MLP neurons of a small language model. Each row is named by its layer, matrix (gate and up: input weights) and neuron, and shows model dimensions 32-127. Each number is 500 + 50 x the weight over its row's rms, rounded and kept within 0 to 999. Numbers have three digits each. A neuron's up and down rows have the sign that makes its largest values positive.
Before each neuron's rows, "fires in" lists the words (lower case) most often at its 100 highest values on Wikipedia text that the model never trained on.

fires in: "is", "was", "has", "were", "are"
L4.gate315:471637521492434552475567569606509510399514612506452415483542481530501523513606532530533548472493507488513499480582457459556524511450492512411515534435405594480441490461510507514512472469488501493424513537576317458510508403477442505495569482461479468457486645502431545453480522557546570511
L4.up315:482530486496432523529496589524480462513605540532555381507540461543510469569544517507516495474556587476537452521486495427501577520456498540480495546430469622456473571541482547496451519498575539590503496589511495461518495378477429518545532401550471514468482570542391560485470536502521520498

fires in: "of"
L7.gate352:530442478538472505525505519491527561472530411452470618436589471601477495428521410550538535597500572482448471476561523473511500580516558500569472519412490565501402511399542527474571507469504430492551519531619480547440516492553505499578536430449454600539483485492497422516461568481484471590
L7.up352:449517520469545536562441552543479521512555536526639490548536537511440515433559451391392451503462515544498509505410513468563503497556485507406476470587493533510446516534538561484489596500450507548533476473486558513452456517497593502470537525569449517605528483467411454460522470501515438519

fires in: "a", "is", "was", "an"
L7.gate387:408440500461467540488512483546489540539493531504537517480587555513404459554506535541493535546521591532429425478600530453531501531500502424526569601374492484535533612534448517538473445480481536429488513482506519547492532472501470550543493581530456531490384605521459482494491602467496423579
L7.up387:519500459493465428495480566540488472388503497543559521517531624557424515523585454512512585518403558440481500512488417462492468440493498364570571516552473496451525515488552551504512385630514567476513510463461547511514456484500438530514428526503524483435497548545463504395486460520500504550

fires in: "the", "other", "with", "were", "by", "while"
L7.gate224:454449517441480568425556588534522553527429580473533520459546549578438435446519494511473502516509502468519514515605478456518437546508572511594590581476521546510475537523553522566542400491432465441487443503448545590548524479513481476584531571569470520477521447513517375539473540514500544624
L7.up224:507495519582501516481566534414454500485426548460489534502521508535445534533512459544463577541524525434581573664572502469475452555412484512591439516449393580489471492507494513609487513534531438508539413542522529581536493560497495479467554565501507547477485409434586419505458540545464388503

fires in: "of", "at", "from", "for", "with", "by"
L6.gate55:581477537498597438448549451390519510510604441361520434565519480587524517524496498553544597466536521472508497478499421478514468434503579478600448522478581476493492474532562525528501470521521469443538490568596600618448497517513518431536595444560471549589506439491605451632546549435534474488
L6.up55:428532522515449599573602437553585531426534534547523383483647515476558481524572498472477416450496436501529521469553553543521395554465474530484541520537409495461539486442528560457496537542566498525450461469482461409664510555501550424520497519447518512567508500444587499447435564528536549637

fires in: "that", "as", "it", "was"
L4.gate257:543437466488517518460504530509480472460478499464443413439473466586542427420527444508562469549549479505441477506542542584483575513540467489549510508418481541525567549409528500521491433473410491484450516548551516526515499463459522621470528544466505464466385631594519476572439418483414516494
L4.up257:543470518457546545541507431547563455483533548487454480541469480538562520471519464477388550565557480432539551467490540426491597500487448522558519508567462534471529493488614478559524532476424500526485541424467434455458469503512485501488493485501558579545492451477505284430517650470403453499

fires in: "was", "is", "a", "south", "american", "the"
L4.gate292:560525503463481556489559427500427489327472506548415324610444513380542472493504489488512442451538494508479501473518440492518503463441516490494547511477588555470475543495498508619572503533448494447504405489540505570545509577487476458477546518496513538486485578500491428516575473536424598516
L4.up292:412479487503526540475648513467535484439423470525554442480578477546518480481501424431508419480478521516468520551564430337580535557476487511502526516509464559439519508462518510499520449491516534526484518403636495502520562488456413470485570463479463527527487504444616485427480508522488502496

fires in: "and"
L7.gate0:441567483588531483534431556474456475462465424568484479557518511494576472515593486421506554507515555516448499491536535501567505411443504508567512495526488406526469547543571482469416631504507532374537393505464536447517505472463596578476516483603480437539489478514414586565485482501464515514
L7.up0:473482559439596503534518461482520475521559538514479454507550455499633542518369608435539512622476494545445556529500520630605453490439461512411524513476542510470572490461542547568444473469525416572478441504454488548472521471537465417500521480511468461498517367432559499567521431540581539518

fires in: "the", "chinese", "an", "its", "selected", "western"
L8.gate116:522547506553521423518408488440437497485498537532461539526602474494495507447399493450477538556504390483540503509616456553504445462525496514543633483375558578525537525510509432437657519432448505450516478529402510504517501529494504587502512562481463474513506452508555550477462514527527487525
L8.up116:459483527505486508535492424495477448564414464608474568508392433522539466557498546453479482521458489478482545546603457570465516469508536486490567540432612513533556532530423475517503459593471555549474547494470679491572548552539525629495444689440466454528430488505507457491509532517506482432

fires in: "and", "it", "was", "he", "also", "to"
L4.gate73:602466382501501452509585418503444451490455525471516465549426460462534450529487551507475570503509449472456479479569566444485554395439487566505527460514587608540494455430520492537485513471431473504510444438597480505473477518513548429505472484483519469612548499421523505497529528470460426480
L4.up73:473438523609614373520464641567516492595509538553487593495521424502567554515544452487423559494470516481430555519507484438494538486423505529587445498520479554528429444504455519440417560460453505460527483449537557566503529447554462568466507483425548542550566486464553558528523506482541569508

fires in: "0", "wrote", "00", "000", "by"
L7.gate260:510523477462509449550569519555494492580445507400558522560495532482487482469515460550510614366462539506502480511513503474437505503459569450534558572388544491563421511569506456462542436433445416424527461590494605580510542516537502460547528645509506399491444489530514511533449506522405483503
L7.up260:512436503501532531477451534457603537597540508459466512479530538480485536460548477509459552465479472561570563528472506516554502476461551389507433507498495490457547452582481554412461421459405519477499601606444511526587496528456416497489574443442573455427531504543487517625412544575512574472

fires in: "is", "may", "will", "could", "would"
L4.gate163:549543547519430442453559417506502532497500458508418520470553523462538411523429561481420515625488517538644502661517473493549483593463495578516517499438649518480529561562458538620478472514462549501534503499594467465484612503498430384581467483471513490466470497452539479546488544492487513492
L4.up163:490469612634509487499532428423462474506514479426584538430599414515514461502496518575488503571526445453562530609548546395472518470510541426586426500519528432568481473524509500474476540475507530505556455462593495521504507520519657505463499496515566566554483489436565454557514513470438433426

fires in: "s"
L7.gate143:460488553540489558501425475466552528569425484486548562450544454513464464486479449510481433535520564601569550576523535510515437438498546484508516474421489465500487539496517408554530563416481512576554635465552444450458546456492510511479460487519467488594572506475465549523336603536546403474
L7.up143:535516437494509394473500482611503474524463500547484452574471548537426373452441410412539466473483423524408447499524424511518489538438504406436635459531515582534494429460544520547445516533512514518516472398454604418591566443486454479567465505452510574508459545470478465496458520463465456525

fires in: "in", "jump", "points"
L6.gate270:565476417516527444514423504548552446571500557473520591491610494604490546500543408521464511386533508535456516480503490505459469497546581431482418441539375487496496522564371501621446414574604491502568463479557572555528435433493390501520439467440524485549493464493600463445465536491482499480
L6.up270:428469515562487450479409578549505522519446515505473557546627498472491599494527463530485490456528504460538503553531422469345453490502509537364382513538379489506468460488441573477554505538567547483494439538440539548533395473486412542504490472477454533533547587440490509451447552489486447473

fires in: "of", "and", "they"
L4.gate1:523436529542464477585496495493518513507545442442432516413629495505491491491467477483480542533493467461502478520536570509588484481494517463538469444494465506503483518489591485487489520512503473466547432583585578604424481519528561480468590558445548556550513555501604349569481483475471535493
L4.up1:644433500507522530623482456444486555489522482480553488459582456443524454509411507566478494512536418480483494542516563462536462529471522468517420510509561575501443441551527480500436529443464493619542503546608535621530545514513589502533589423524529515503501499443554407585503516531485500508

fires in: "of"
L7.gate42:464418490524632427530452468498482504537540467483441511543512483634495575495505555502599518516532555427429444525509539440487496441500468464550478487508472425490501521453554486438530465564522437477531472433589616556420451553636659503567561537517479563565506489514524463480480478521496458464
L7.up42:520501523509450566555540483503498560512477521448520486483527422545497547496601623359501428481527464555489436569445489494537496564504425504420530540524439515460627510509584482426453442540525452486553458490485545483617470484512523523455511584476541477486452457347524407502486472547542471450

fires in: "in", "by", "during"
L8.gate39:506561510458512508559475552438546521500498421467429515410453465460528554466596452548524535448531540407560440509525479565563508592462425513537501371455488532518528554474475448485628535542502431530435434485432487514444506505494535502583439544572474541501498462544456514556509438459499449527
L8.up39:564474546453467520517492425474465522564528412439453506454607492515545501511546474507535532550491521521584449524569469564500501407520514528511531440512563599457470513442485613479490473603504455436570522495493607414494462409519390578483488494485466557590487398435530479414525628582544459513

fires in: "the", "total", "website", "votes", "darko"
L7.gate417:525479530522503431434521565608542478399464503539412477471468563527437475410626452441465497417504498534441517483547493489506543499407457403454544493448476562522422470455554504528609503525505473487461509468561478478557491492471494494508528460577478467490528576564316507520507539539540515473
L7.up417:468498450544514489498502462459528559540471532471525376499535474520551468535496488475569458535490496475529526491392460528536438494484586515541573491524472521597483581585430434471506466493499485498526504423555452529578520460523549501527527477499490426473432569466453601400511480475492512482

fires in: "and"
L6.gate91:581474487475531513498542396491507506427430541567533481488540561597540533479509560476529560448532501510518373530512536556509493445477482504491487533456482451435476430463512574512513528495592543433530414627582512564511580581536416535493560590526459532520483561452493469628484497529483501552
L6.up91:552435459563507511636521420468388551557426401499547431458501428607529474486492496507481602539517445532416454565568456495625454409544457438518512500450530561511438394459490542486426588479556516473580522471498638456442475506515557583483548509555417606534566536433467546560590560474483551494

fires in: "of", "ireland", "one", "you"
L8.gate166:529571528516550525543518413593583537541483515493547458568520506448420506494549585488553438537557481412533457550531455534517513439509397534495563455557422522424475437415581480484558537467558517508472440524500567557510492481444522507526519450558424507453503512372529552434431556461423452565
L8.up166:547526617538503500378504492407498534583628464460462460552583514598462505472600518488511515642546374461536502499493496499567495464574548483561529510534471575509473575453626546453420504458550409515547561489549546475563575497501437492506527465509460559517484430536504480502518437476490509469

fires in: "is", "was", "has"
L4.gate101:478366566482504458507396493528437483571475461459548558600427549514527464500434493514499544559508539468504458444465482501470541462465464463458423436529416517546463549461504548508506520550515558581550463386482576524517538505509531495497493502516546520506507445412534532456485460495560435413
L4.up101:562412550582462511518481501441479486515487494404593513512587446466473545444566465487466474472425569459515446560525454492482520510393514468424381499492506566498430502567507503569480536454565472556548462477539494505521487520497507432504479520464553450506537410466457588506498566524466421471

fires in: "and", "than"
L5.gate109:505464538524541406488518531480500478588538528466545523512503505540508466631410518422477426426436460437451535566481507465521526542526508466487485508503468438542574525428541509536494434490510515578552466562585480559498599469520495449411557401511515406522416531491578445514557429469542512433
L5.up109:480347563524554398546603539495504519577539529370514481552397457567541431514473501383498448437424457435433493547496548485575508398506517524551458502580473575545570496369524527562473469495521512573543517545462503401512529495553498539383469415551546458606487509503515381524524481501574487462

fires in: "the", "his"
L7.gate233:515499610504527586471473451473539459578580519491477574514547530485434493442458507519479484449483552504546552564552520488538437466432570519488503443460550538463501500447534463472499528518524522566417574563442593388506471506449429528568547414508479443512447570519500490528555530591518423505
L7.up233:609538488475525511494460607471490425494549506573537437414505492422474535429411496456525489402533448561498488500499470432452413484552505508485486531493554485595514526468502450398563414448496473531530473571511531501489486535474399503512465491487492502512480586507616446426520500550534620427

fires in: "of", "on"
L7.gate342:482568423591637521512520509484487550443534479521333444420532480534488482495487500554517495533470523434509496571517417525518534493558545496613548479513510554497427523515542524543458535540395426508503594551615548497497522497529591470482599517484401555523527590470487464504539507435569459574
L7.up342:546503508506572472507590530573541544539603445504543513411523476561530500494510413506457490399477448517467471501522573556534520531480571420489517494522409457566531415525513463455480445518547553544459472461497584508507467414509606454575420487479534505571476529412585556458576598472501457513

fires in: "of", "and", "or"
L6.gate430:372630450478522679535354529567511554482460535571573491498443464469407467451539477566566453423487535453541530546490395539508538415546453602553435489537388476475503529456583502462535532536519557572514556554361449501478532429483410570490502536495456460475601477510535471403421485489485470487
L6.up430:531525423411518557526480491542540553548480448525459561541449414523567486430606512499532545493531539533513464449493443575532540489565512545529465542532441521480495526529594470508523580461564567570519466452460417508463440420471540496502516526519494461548576359473492439520464439443501471515

fires in: "and", "which", "that"
L6.gate197:426503512478593418463496506588514454451541521503490420433440522479554564501483497548464570438478544458478481568568497534480574470503484525540533507451429552417527555474537477558476507562494474475421571465408448496474495484463408557466618478519519520488545475514451570502491537442456565381
L6.up197:578405534517471537530583504494506479364585566528429573442467532497428465520459520488506454497475540545512464543549515522532684589519451482522510519490536534513469474473625451534529444530449445471556479519542451583483537510462432537460533515511537494468486554552542484549570590485516570466

fires in: "and"
L6.gate23:536511518583532563612539457501465557515453545537479449444530455440482455554595553486479493486465541471523489458550479479631437586537511462492515493496489531518588516386638508480527517508445499537553482558461573554459459496474566571362510500524437448528479503522351553472504422453516627404
L6.up23:484344445538475394570544521474606580541418521509496502429528507518545451499518515497528493549505483634485512528540483501516547544531481500448529467535505455477482449507478411482517477493508485523559500434475498451495481513499550543496454482583469491485423466517357593517491467490555412479

fires in: "of", "steve", "louis", "in", "from"
L8.gate109:531513499483460487425454506434520477502551509517570461528585586507463544497563571526580480507535389568596474525499485476559439523492499482447515505586470486494507513529545485498551419505522499466513433609493527478657567509492516503590524437613476515524545527447524415438523559567481530537
L8.up109:475510489544477528503352520549509448555521473472429455488504473559433507445490510464530606525542473550554467483429407550530533546420548525478409537507496515474461489446555508436558530507528484517547532499477519448554528565558472466493542468563487494450646555479545530578451475511537458412

fires in: "of", "for", "and", "the"
L7.gate295:591572461465470601537508511419433520410504481529430442523592525543501536506469530514549357538431539513481573428490452555517507459482539504494571482550597499488419462547553559428448567537460473494542467594524488504533512549534683486557558511569409533451571507478446524528544367521561522525
L7.up295:506501435523436429588550543513539475580487478457468543552504526391482420452479521498391506467394453483483424504507446584548591514521516490510524473562483478508540536529509518514460520416440569559483485528401401465517528472560407502480494474486512400484524503497542491451490506464429520489

fires in: "of", "on", "by", "in", "for"
L6.gate101:486555458471578503589433478500512565516550500445558395479469490651500507551521508491521549497486457425502435491505524597493498511474511527489561479419546572490518458546563545534497584571410450555439476407425511576533516490539516420542518493501440581516494441436451488576530502431527446427
L6.up101:443528407595521438511608553475522558562531477402519479495545461533492520516450493526485380557477542424447504448525544564482519440504458453530471518473513512555497531459542514507421523528520511476504476438494471508529576416541492437538472471505522510525416529479586462529560524436475375530

fires in: "of", "age"
L7.gate52:538538573509535475517537499515519545538497509570406488454468588541395488492513481435584393526479494520477544455511445608547412541531501400485583445523470518503513466566579490494536440559444523503523487499487564484370557442531531577504541573611446556493439525510472467461484522526602405562
L7.up52:501537532546431549467539502513504508510467485516395511447549565583504463522497497513565364492522479524531507537475532613450374530559507454519478468596535501531533457538497410542516521470498500471565579465497567483460527401439506490520479515489469444433467449572531408499410462471546441523

fires in: "the", "two", "his", "time"
L5.gate215:468455505556466528471414590567488466558509524424543442443452537482563517458492525462577463447542481526605506586541416515478619596517569500451570515488402523454574468538481477518524561466498514503469532414520493510518550476471406502529490364532515414532536501507534388440470525486480526490
L5.up215:461563536449488545564606502446561516527510520559487491548564524415416463469418532539525490513542460470507536473493489418537520470471537499515505582431520521459477515558500522560476528435522479510302431577526510435505499609450440395551484538476504484452455501600563493557466480477392495551

fires in: "in", "of"
L6.gate122:488454531515528455494503503534391454520497527488566447468454530511510506518587450536515560473449522520493454515474565460506566495518495436473541545505494525466577479540521558566497454541569470494499496447510504526556474455513427569479529480529589488471563490540479531496453469595561396351
L6.up122:475503530491512473520375550544490484456494540461419430532439536521518614425526530494425560434524443466434454477547532436487536539501515480477574501575632443499541507511527456482493451602485536485527495451487460501402468544463509595503551558483540517455505503525442570427555425505567508528

fires in: "and", "the"
L6.gate295:488482401460513564454444523475511502501503434570424545453448532483501507534569495458603506576450592468465492480527416530630611433496512507497615512488477441492464489549512544462453496460492373544452452448537468438472522383496469499505542498460430569426385607531384543454512367481570555510
L6.up295:569471429422469576464508453435507484417499439609441551474472530581567494465475519424594504554480553591489475514565473579585592382538487525532568527498545457536427453537562474536511578508503434498498465445611441594441553373517512511488586541508431659525495541520440505551520412458568537446

fires in: "is", "a", "was", "company"
L4.gate8:527553492542456556421470489497490453419550516489543416449592517526512553563570437541441484581517584456561502493556398429521408467458464482453463547446375587442498540479531489473488436488456462515571569495492393521477500410496500464528544416571488442436561531414540525513583529508606562566
L4.up8:513485459414411580471472468438494450482510520524446423447498518441509529452559480480439436468640564516544451423550449425539531440498510435603499515511382592560541576570511544520580516515410448531527508435483500574508527485454493455593524437479530390476461488524622427486475547467458534508

fires in: "of", "bulldogs", "songs"
L6.gate331:435698456492512592422507593574516462456497538568548406425550525499482512570593464483515539514486556497455507494551399472523544484548441416488491533495468432507466480485502518511528520542536510554459461448533398521542595480502475546464488594558534453485527577520364478473413529471456521525
L6.up331:452549465486546467518577473569437581515392485534503449449494569583483502432500519610481524505501535447378451489487457534442588471376536485407564554513507470488508485549492491510567455486462413469544513464583588523428587469552572518558548510503531559495507542489567397441546491465490474574

fires in: "the", "his"
L6.gate150:512465529523469543540481566562546452540575538563518493526649552429503450485482471485580543460496505598563506569523419465521490574586571569514501514501450537476516471462542502481525491476498498551470493492463582526503500455461494396572434492500519373530504552409566423460431573582471467546
L6.up150:494445478546567495499505439496504479553459486511544601521434461608511535551546517493501522513470567548404544493591527526522511450455452493511597500444500417512494484490506462479550561518523481510543485502487475498502504477537511585524502539537517567496464529483444604566536369400476414551

fires in: "in", "with"
L6.gate146:353555460477499532454446576493521368574521466509493423498581512445399485494468472514524519529450488539580550565493475553509495506566541485551441489534532537509476506601498527494466520554519531633546443517524480487494488424499431542496490506484445367484498432488445490519488567547495452495
L6.up146:520532541540482532467380520465501551621389460473479555453546464504449481539551460541549521515463622532573471542445481592463525503523535545562460534453458615531423534478474514457567544485523539578446513574460393468446483371471454511506443533511468491513481463519339418477421585519542432456

fires in: "s"
L8.gate444:551530488568502539585491542407516497494464457489469524488558482543467510519506491518532481541481514485460535558654531455488409485481519484441523511406510545534522564351527499558563537521448447429456458460475496488521568501532441516565406495454403469502468579502499569483488500523531470451
L8.up444:519566520503449523468502491487537499535499551516435504497455516517475490509404477506596444492449521493542515406498504423520519433531557488546469470436488493572473537512530454538515530552523513520554438517494510527472524416493436476550536466487510478444572508566541405411485573408506454576

fires in: "he", "they", "be", "who", "she", "were"
L6.gate225:416539421590486483388546534542476395472476507550466517476549483459484479439575382502557521516454467526368475507641458506516511478537511444583604482474466487544477457495563484466424483510605466480497496462512506526523575432515566496577586520487515484480415519449485573498475428513424481547
L6.up225:575457569402443468473516441403519432569462495472590505496412569477492454447448476578389559496527578537573509506564505536487489479504501527575528468586520578462539521541471485520570558435506486559519494503497549539412455483453486547536417460457497501636590340444483559489482462471526451507

fires in: "on", "of", "the", "and"
L6.gate359:515589499448544528535606489528538560444563531520497536603654527490487468519590456559523512419439522434530496496558449580566517563543483534460493521538514564460437570476582460510535582532529533466473520516505573520555521492507564395462606505561425467531534538523575430535507548537416510567
L6.up359:491495458516496553532536508526590512565583546500497498356611490540476441439558387426496461594428503512460582427578421548627476437504510448504431503451496467535494542492634443476586540452537495530457514445496501577584505498490518528492569446591409514568553527527454511491492459452503482530

fires in: "and"
L5.gate416:606574520532573377576452447489496462527569526386494446499499454530425454504466558533482534541479496529475466490479538542480549393505523506517484450524540511557562510450486584504459356537421463464588481505522592502570472516543388482473481649474476563468562424529607475633506453510411549498
L5.up416:483396561511524375520463499440450484447545513484496477499496531541467493546439493427530545564537514455560450467501540458540601506502482521559549546444536503527553513551555548555423407474499459444547481502576541453431445513504451543460555600522545512546501573502509462652522492502532611515

fires in: "the"
L6.gate39:473503295463510437485478397480465471513419477464450488574579477580483585457520507556470544610465525536437567441540518493508536432514519461571443441547610451531484540504501484467576504592493524456557525571447575497372415551547495467532485518577438526524529490460569519414592483487467478470
L6.up39:476444426500541391479558458464495426549507507486475566577520539549532552414497431532469510570515478548503519505479517469524458447459491453508456447561650492513530521568514465521551464610526543475568475498652586516542428582550464463510506469543518452621489486505637451510555498494453456536

fires in: "the", "in"
L7.gate272:456544396477537509460532469460528515536488535412409482460547498506594540451501350490498417582458553596526541498482506524560518523579564428601564492463489502510484539500521504497550492477491567477468480478421439507501477492556507544514559523444507562451426490490453526611452460410584456456
L7.up272:464540499515509527448417556586470482508445426528474547503592545413570555439508510499539488571421530560472538539503526517528489437574518530514561525596510510455588554497531512579568562526488535463605519447513412496455512491516546494476536413431505456529416546466427618461452485500496362543

fires in: "is", "may", "will", "has", "have"
L4.gate242:468436471493467424513567486533529472515470433501452536555445498493478501482567509516466526548393393447558478490470526616545530443522482486491498458510588512510472532615476493456474561457523519497546545415586528470480445541472569483491493580509548462589438512418465545492396534509450386460
L4.up242:493412501523472442412536460547501521510486438490483466524569443501482467494551539508510511552462428462530468460456579624526394460582473436450502465564615456540482520525492557455528598431525506497540575450585551491583546520491562549504514520487490496594480503409439544486447559488546415412

fires in: "is", "not", "also", "was"
L6.gate116:440474420542494448450423460455532430499397472358539511561595474492510419389471516458609573491445482509557451519585456466463525534517541515468499486474455479475481526580589570455415526518587521493527509439498541526514583491483553469497529508454555479557478489400500591530444492489443581574
L6.up116:441527546477529484531378519576474469456596581581544415575530526499396542526479490575467480445554484421516519487467435490522407410436462496499454439523418516495482425522477469447482461506431545596539505578491575515564440515579489461535488530509487555536413482428520427472457512531489488492

fires in: "is", "was", "be", "it", "a"
L6.gate443:560479425379480487486489507468518546426582471457439426549606557513532453465548514563506554552539541464555541564594458521474436480454497530582458508459522514434528572567569525506465498508479505461504468534542538504590442498528514496610540412491473485447533423499522491524528543479521613502
L6.up443:446325507503525472453435506447532536512502541466375362601545548484526482454505489518494536545553493415517533541541355419479518489507507556571440488497466577502526521523497578468409443525507523492503560545441583505547512503516532456559542472465512506487387410414566475390500524516548563520

fires in: "the", "was", "become", "as", "not", "because"
L6.gate442:511440515501463449515526623587519411468432504517489474543509554435478479401525497530579450490518475567473446455469462435521595557481558490493506490457555589484512496424510470530611432495510521482514527391537516506466515529480498455544595461501499522545623504537350469468458468510543556549
L6.up442:535369521487496458458526417547492520609516541544525528531493530517515461477435587463516536525543423498587552476486512503568516543415498494630486483542501431474546435489572467465550392481541420426551493482514536447479582490551481510504540503504478529515502452474562437555489526499509368536

fires in: "the", "as", "january"
L4.gate144:407579483443428536568454475570543477464497491511473511436617502457472521494555515482471522515554430630542489510451488641464450438494488556438602525421512454500438492520585466547483503444495437491488600530431580558581557523502545546522437475465459482439465579503398510586503497538537458550
L4.up144:439550502479480490444480566515466565510416451472410484454530460463563459550510449525499526512508443467511497460390560450405500475476544526481546528519432531559414535454426556517469478591583469419497477422446495469540531537518512454506467579503584475504572608396515551476514476426630433543

fires in: "the", "of", "were", "age"
L4.gate322:500511501432417450453426554523411537519489430414514541580503401491476521465474598527528451490514543491510506484566492496485489483477515528495405483555544439551503475577482499457497521566445505452554533534532413495525449498561443616519564502571470395493533379499519495511467389479520543398
L4.up322:611507508560518494471571499474443469466544481395472542559518547451564533487429537556410526498592528467435437533545515450393569493565466491501491490568457558505492505525431514532518550558507529513522530515504482560474546446530515478455488512429584405514461459541591430446489461518521617497

fires in: "he"
L8.gate35:461565513467580431426601549603496468526570497580564568611515544465485533522542457502523541459484521514474518434499491515442613501521477442441453492467502487448547548475489502460617503465455510510489481460604476596526475452495489501553521542441532507450524511492457475411498493489431556517
L8.up35:519442598466452441533523500530546348451475508453664522472515497554509478529539507482462466399513536517464487481561472558526458530387480437539585541496426590512589500453447446584485502414581483546575501490579446526476524466481482524489467479431517544583542553538511516552526444579489468482

fires in: "on", "by", "de", "under", "between"
L5.gate143:512478563473536488557566516564562573478480471563454464571521488475406480409535527488481411474563527422475478511502565560496516492458455521546579534374509584555504498439548486491555421513467554502410602529664480545552519542512628399511550561529514477459540535519484495515508603483478557492
L5.up143:393476521615509448535447434505490481605445510511496507440567517636480509517602467470597582549427504465540600547581455486526458428446528475558443487449503571551476490506603427465449524537522452492496461448438512515474492453536531629527526435533537523504473500476577511453513438499389501445

fires in: "a", "the", "round"
L4.gate354:394517508478414665504444501488499481418573576477549531481457520599501549499420440422539412510499506573515486542486518336427411504518504533533501520471444579472490518433484442589534472458479515545467479532421432469501561431478441503489513504529422478503493500509466470477464481516493475463
L4.up354:541553487486411558526447344498462511389590513520599492506500520551474482558451476541467512360504505454535507475498426476535378503534489579527551538430582434494507561493487480573370437493521463548602506516521517540541509547471493421575590441511461528466523570568451420591479462512572532572

fires in: "his", "him", "just", "justice"
L4.gate436:579625476427520504449483441553507440592491475462523588496632494440531470442354560539548520459486496539506459565473474507433613463520520420479450465499479401453444434662457483543522517518421486506549545456465530601505524506505466517564522562482577466483510465458453515462451539513451516500
L4.up436:523315521536513548563526481454530491625582488470516644523522425612485452563544467454588476540412558512520507471485501504527487549563531420519463478467509555496536513437560527434515486506509452554543562465430594549493505501489540524548495520498496535520514542477461620483590639544589435522

fires in: "s", "his"
L7.gate3:570485555540487542469522545446504518475492547446428506404530514462526460517542359547561411606433528565488475529567492516503440523533520418550573500464458564516427516526550403635549468468486367459545492398547467545476528439514386448533503432457504582502467604550514461468431450535508444515
L7.up3:495473487467478529536479487508520456566526516497489570529644554375489478493391452610532556500482542493532534500539491421419466473553519474450518496452469506496553523440458472511674538573416488481541435516437481532515453445550535498512429426438419468524559417519556504402416553510450463536

fires in: "of", "in"
L7.gate104:524433482513588575532508521509483507499595496561430473438502430495530514544539442542537505437437548524535518534544435629511511518464483561479489481574529531459523528525507487483504522459459539465517541470502419494425522590562590537551558486554353501553578470503477478479585547578571442584
L7.up104:418464530476600487559533543492506508485558482466448490372568446544517466539554453457563518422357603510446532477612412563507528527537483467559461491498436555438533466595591498483482525479534494483529528439511500478544512537549504486506543394514445478577519493561481513485472526503606443543

fires in: "and"
L6.gate365:423529429564469429399516449565464473523545523586580534501492460445522469556517456561494532513466510492442514522479530480526554443472483544496581496518454567483508436447597516417523542478621477554536549422469489594541479422511535517491588496488509417450409495476417628609507462498402514530
L6.up365:542573358520493480445545636578521523469594474558504526456436501575441512512494471491546446543423578470535603524450581568582575548550452489518502525501508498486449576475562456604437503561459468562523497498505428471511512450522480543420532503509494623431458492554555424642556600413589485563